Weights of a small GPT-style language model, trained from scratch on English Wikipedia: width 384, 4813 steps.
MLP neurons of a small language model. Each row is named by its layer, matrix (up: input weights) and neuron, and shows model dimensions 192-319. Each number is 128 + 32 x the weight over its row's rms, rounded and kept within 0 to 255.
Before each neuron's rows, "fires on" lists the tokens most often at its 100 highest values on Wikipedia text that the model never trained on.

fires on: "–", ".", " |", " and"
L5.up736 [136 113 146 121 153 188  78  89  93 161 166 170  85 122 159 143 137 111  96 156 151 173 134 183  70 135 109  94 108 147 131 144 177 118  82  90 110  60 156 122 101 148 160 123  78  88 124 124 122 107 173 179 131 155 173 129 112 179 123  99 168 195 163 173 138 176 111 115 107 146 117 152 113 134 144 137 104 140 133 125 127 188 100 110  75 138 119 133 108 183 103 150 127  99 143 101 155  73 148 137 133 121 161  97 130 133  84  71 203  94  87  96  64 164 141 119  97 178 106  46 121  88  79 169 233 195 146 178]

fires on: " ", " |"
L5.up376 [159 172 149  98 135 157  91 156  87 129 171 130 105 141 153 181 168 119 147 156 109  89  99 137 147 118  87 113 120  87 125 125 111 118 142 101 104  73 123  98 122 114  98 151 128 146 143 139 158 137 214 121 153 127 168 122 158 134 143 162 143 133 121 145 175 159 152  83 139 134 131 161 133 113 155 201 102 118  84 106 156 117 103 157 153 133 162 161 144 129  70 124 175  80 108 112 145 111 179  60 132 113 156  99  99 141  73 119 156  81  86  73 157 137  70 124 148 111 120 124 137 150 103 192 114 103 101 136]

fires on: "wi", " Go", " Fi", "lu", " Ho"
L3.up244 [120 104  99 134 151 200 125 155 149 179 124 160 108 151 137 106 155 130  82  38 136 143 187 112 104 106 141 138 119 164 177  67 118 156 141  68 174 145 176  95 143 158  66 148 154 106 132  93  87 162 168 182 118 135 140  95 195 170 131 205  62  63 171  85 141 137 171 139 145  85 100  97 169 152 173 172 124 115 127 138 155 124  90  41 165 162 104 171 149 175 174  98 150 148 105 132 125  75 113 149 171 107 179 107  85 113 105 121 105 129 148  57 131 142 154  69 130 144 120  93 130  51 148 138 154 161  98 127]

fires on: " |", "o", "i", "ang", " "
L8.up569 [ 96 160 178 156 119 110  70 117 139 152  95 138 121  93 116 123 111 133 170 123  65 162 105 121  76 128 140 151  88 116 135 145  90 169 114 126 155 123 156 131 135 129  97  88 112 151 130 131 100 125 169 152 174 116 126 100 120 136 137 157 123 148 185 103  78  63 194 157 131 100 159 146  92  98 130 101 139 130 166 104 102  90 112 171  77  78  91 155  93 130 212  96 184 177 137 121 111 151 174 120 153 103 122 103 159 123 137  94 128 104 155 126 105  80 111 110  59  94  97 119 127 138 111 129 130 132 103 138]

fires on: " |", "er", "ed", "y", "id"
L3.up767 [130 131 148  69  83 189 144 101 124 184 158 137 170 106  96 117 119 129 144 132 129 155 171 135 130 130 125 130 173  87 100 122 123 169 154 107 100 168 150 170 109  67  98  49 145 112 141 116 122 159 167 153 175 126 136  92 166 142 151  69 136 119 171 106 105 133 165 117 110  70 150 144  73 174  88 143 152  72 196 141 236 164  91 196 102 144 120 145 124 142  98 183 143  65 111 110 114 180 160 148 189  96 143 180 147  95 131 119 126 150 121 108 143 162  90 123 191 137 131 119  95 130 130 109 161 109 185 100]

fires on: ".", " |", " ", " year"
L3.up692 [138 167 128 131  74 152  99 127 130 132 184 108 149  85 160 164 134 120 159 140  89 127 132 119 160 158  54 148  98 174 152 154 131 142 103 143 127 173 132 116  93 121 120 163 133 151 133  84  77 144 161 174 107 126 173 131 101 167 135 183 122 108 103 127  89  94 159 104 158  87 149 119 110  70 122 169  86  68 104 160 158 155  56  84 129 112 232 146 145 199 111 140  82 127 111 139 115  64  96 136 177 115 150 120 176 145 115  94 167 189 113 124 112 205 148 113 126 113 124  85 135 188 123 157 120 105  81 128]

fires on: "1", " this", "8"
L8.up479 [125 182 139 141 115  72  77 129 111 136 146 165 119 114 127  57 162 142  96 137 120  71  77 175  67 131 134 125 169 114 158 114 148 103 109 132 165 126 146 156 184 168  96 161 109 103 132 116 143  87 163 104 140 142 163  90  97 197 168 118  52  85 170 130 142 105 111 100 139  99  78 141 132 136  88 153 129 118  56 130 137 123 123 105 149 156 139 167 141 109 108 127 124 179 114  98 115 116 134 115 153  96 162 147 106 155 123  90  90  93 151 132 177 173  69  96 124 131 167 166 105 144 115 114 125  91 108 143]

fires on: " ", " (", "-"
L8.up171 [123 182 131 168 113  99 101 124 116 166 103 119 137 128 132 114 149  87 156 197 136 125 111 122 197 121 108 141  67  60 146 140 152 143 152  80  95  99 120 174 158  97  86  99 106  75 120 156  82 130 136 139  96 111 124 125 173 188 102 112 100 132 174 139 152 106 111 124 125 217 105  90 109 157 119 134 150 113  79 129 147  86 113 109 133 180 136  82 108 162 174 132 135 155  98 149 126 129  97 163 151 117  75 144 138 106  97 113 150 114 107 177  96 122 124 104 134 140 107 113 162  82  78 127 137 137  65 199]

fires on: ":", "s", "y"
L3.up402 [136 141 144  50 176  89  94 136 118 118 172 108 136 177 136 115 128 133 167 122 109  94 135 125 188  48 157 105 144 141  86  84  74 126 166 103 167 117 113 175 189 159 159 118 100  54  75 128 132 113 143 149 160  83  99 123 151 144  73 147 151 179  82 103 141 125  74 106 150 146  66 155 138 125 106  88 155  64 108 139 211  96 119 132  91 120 108 141 108 121 150 158 146 180 138 124  80 134 143 155 138 174 132 164 103 147 140 148 125  99 154  65 169 124  38 142 214  57 205 118  64 106 106 142 106 133  80 124]

fires on: "yl", "in", "r", "n", "h", "y"
L3.up534 [138 133 183 125 179 116 131 130  93 105 137 109 196 129  78 150  83 102 118  64 124 127 175 144 117  84 203  84 169 168 159 152 138 155 101 106 156 137 157 174 109 128 150 160 134  58 119 119 106  98 158  97 171  97 126 123 146 149 146  84 134 101 115 107 179 101  97 104 119 112 106 102  64  44  95 135 138  97 154 190 110 106 149 178 122  88 113 135 145 123 146 128 163 131 118 105 116 162 128  90 133 108 136 146 114 155 128  89 112  96 115 142 114  98 143 146 183 139 135 129 114 142 142  93 113 125 112  75]

fires on: " U", "U", " Ri", " |"
L2.up530 [ 77 136 165 172  61 139 153 127 130 135 107  75 139 158 164 141 141 150 130 143 118 186 160 125  89 116 134  97 150 146 124 131 111 141 150 112 157 135  89  81 120 109 100  86 143 152 131 127 156 168  79  49 108 109 194 116  99  98 121 106  83 140 135 152 168 138 142 130 152 171  89 104 182 156 129 123 138 126  83  96 106 155 111 131 161 139 103 167 103 124 196  91  77 238  98 146  92  60 158 176 128 130 157 119 119  95 174  97 138 136 140 168  98 108 188 112 118 135  64 139  86 152 152 116 106 164 199 137]

fires on: " ", "1", ",", "2", "4"
L5.up163 [ 99  63 134 137 109 132  79 114  87 137 191 116 115 109  58 102 129 115 140 137 156 101 170 102  76  85  70 147 136 142 166 163 114 114 104 118 103  81 110  96 155  88  94 114 125  45  71 166 177 148  97 164 170 135 164 103 120 123 109 158 124  83 156 104 115 134  79 118  97 142 125 192 169 117 166  87  63 112 146 162 126 181 134 116 121 190  93  98 151  81 123 100  74 110 143 196  90  52 196 152 156 147  79 167 187 141 144 124 106 187 118 106 116 127 133  98 178  80 112 120 106 118  93 137 170  71 123 151]

fires on: "s"
L2.up77 [123 128 175 149 102  92 167 132 177 146  94 190 120 131 137 110  55  89 129 104 135 156 145 123 151 114 111 118 197 149 120 112  86 135 121  95 165  72 148 163 138  95 113  65 153 128  87  96 124 128 128 171 163 223 190 155 132 142 184  96 123  81 118  81 141 121 154 117 145 125 173  71  88  69 137 116 158 174 117 129 155 166 103  73 150 107  83 171 118 165 137 118 150 120 135 140 115 165 134 147 112 157 140 113 157 102 144  89  98 104  84  90 127 159  69 121 116 137  80 119 157 169  90 150 145 110  80  86]

fires on: "1", "9", "0", "flower", "8"
L8.up64 [ 67  84 207 173 141 120  95  58 178 153 134 149 144 142 106 104 142  99 103 170 100 100 148  88  84  95 181 163 114  52  91 136 149 130  76  98 150  84 111 146 104 124  99 161 144 108 114 130  89 135 158 149 112  96  78 116 137  93 134 100  91 125 147 166 100  94 102 114  78  78 103  56 104 151 120 187 114 120 157 123 145 112 134 110 100 114 192 100 101  87 153 145 107  87 158 166 116 129 160 150 141 110 164 105  69 100 135 201 145 149 150 102 143 141  96 188 114 134  87 137 129 159 143 160 146 180 106 120]

fires on: "s", " I", " they"
L8.up570 [ 57  68 133  97  61 137 114 117 146 116 145 120 168 151 123 106 107 125 116 141  98 160 148 107 114 124 141 122  96 131 135 203  26 110  98  56 188  98 135 180 127 134 182  85 146 161  90 120 130 133  88  81 115 144 167 192 121 130 157 138 131  98 185 129 151 111 136 157 111 104 113  94 119  78 139 160  96 109 139 132 118  48 126 115 174 116 166 118 107 134 113 104  95 147 127 116 108 168 120 154 132 137  78  91 153 145 170 155 155 155  58 129  73 147 145 126 173 133 140 130 199 154 145 138 188 123 110 138]

fires on: "1", " ", "2", "8", "0", "3"
L5.up352 [ 57 115 107 135 150 145 151 116 137 103 136 174 148 113 153  67 114 121 148 145  99 132 145 121 192 144 174 170 134 150 120  90 143  98  93 112 130  76  65 131 144 120 127  87 189 173 143 105 141 105  96  93 141  80 101 153 166  72  85 172 144 133 162 210  89  97 118 141  99  95 143 116 123 194 149 128 107 119 134 152 134 132 166 105 191 122 163 171 147 178  83 172 147 136 126 124 139 171  96 153 170 117 145 151 100 100 139 152 175 134 129 143  92 105  95 221  96 139  78 105  93 135 126 120 125  95  81 146]

fires on: "1", "y", "ide"
L8.up408 [185 100 104 104  68 136 130  78 152 101 146  96 199 113 112  70 138 179  75 117 126  23 158 134  66 129  91  70 133 141 152 138 148  90 175 137 158 128  75 191 118 126  93 106 183  91 133 163 151 142 150 148 137 126 146 109  84 135 115 145  83 104 142 104 137 100 132 135 119  74  99 194  96  87 174 132 184  84 144 157 113 139 170 119 168  99 153 102 112  96 162 160 145 120  96 121  70 194  62 117 109 132 148 149 102 118  99 123 140 196 161 130 181 135 144 153 177 119 133 115 126  94 139  77 144 157 157 150]

fires on: " ", " |", " January", " February", " May"
L3.up316 [121 164 170  94  94 136 136 100  98  95  70 114 126 116 136 165 156 130 160 205 131 130  45  76 175 158  92 109 153  84 121 111  99  57  95 144 149 118 135 164 179 143 111 104 126 112 156 122 126 142 153 123 223 117 133 109 153 177 128 166 147 183 136 143 111 142 141 139 105 130 172 117 134 190 110 127 120 119  97 103 125 121  38 119 166 129 165 178  92 152  84 116 143 137  98 134  91  34 126 137  93 105 116 106 148 164 162 140 179 165  65 102  83 201 163  81 136 132 134 104  93  77 156 141 145 128 153 169]

fires on: " ", "born", " and", "0", " to", "–"
L8.up376 [146  89 134 166 144  72 155 102  96 124 127 127 175 150 151 142 148  95  86 177 170 122  65 107 129  86 151 146 132  99 164 157 154 157 111  55  57  47 123 106 135 120 148  82 103 150 142 193  88 134  82 106 122  99 157 159  85 151 140  67 150 114 155 117  48  76 136 133 132 143 130 138 115 101 151 150 150 168 102 129  95 130 138 113 116 137 105  80 100 117  82  73 104  77 139 101 124  90 155 172 167  85 100 116 153 125 123 119 131 168 104 140 135 132 120 111 180 166 119 137 152 134  73  54 123 161 136 159]

fires on: " ", "–", "1", "-", " to"
L8.up626 [159 122  86  82 175 127 103 106 137 143 156 120 187 157  81 107  95 124 129 162 161 102 130 107 122  93 184 110 130 111 169 149 118 107 112  65 116 160 107  88 109 146 124 134 115 115  83 155 140 153 113 135 158 122 104 156 118 185 100 168 121 147 183 154 116 104 119  95  94 122 134 103 137 182 133 138 150 155 140 134 101 123 136 110 107  97 157 151 112 103 137 144 101  82 138 132  95 106 154 148 191 147  82 172 148 155  89 111 143 104  94 184 141 152 224 134 139 167 128  93 192 119  90 146  96 109 121 178]

fires on: " Sch", " Fi", " Se", " F", " Fer", " Ve"
L3.up652 [120 130 103 127 114 120 112 111 132 174 126 150 155  58  79 100 124 120 146 149 155 102 115 192 130  84 121 162 134  63 149 154 175 118 156 119 122  94 156 152 159 110  41 136 146 151 145  83 108  91 129 179 128 161 138  93 150 121 124 157  97 144 117 133 106 135  96 143 186  83  98 183 190 102 168  91 115 108  50  68 151 144  58 109 136 124 159  88 141 132  72  92 113 172  95 169  95 102 116 146 146  90  99 141 160  90 108 102 124 148  74  98 183 142 136 127 156 129 106 139 103 121 134 178  94 113 107 102]

fires on: "M", "D", " data", "S", " micro"
L3.up673 [115  52 146 164 120 157 131 100  94 115 163 100 134 134  92  88 143 127 175 138 175 131 118 104 145 145 143  96  99 200 133 176 126 112 171 176 133 159 104 113  92 120 134  85  99  94 144  88  73 109 110 172 124 146  69 103 158 123 115 138 130 102 137  99 182 120 151 183 167 140  82 181 100 106 167 118 122 160 108  79 103 152  94 128 149 151 119 172 109 111 105 140 101  89 114 171 127 195 100 135 149  77 157  84 144 134 136 124 142 109 147 113 111 107 161 149 124 144 180 126 156 101 101 186 109  49 187 102]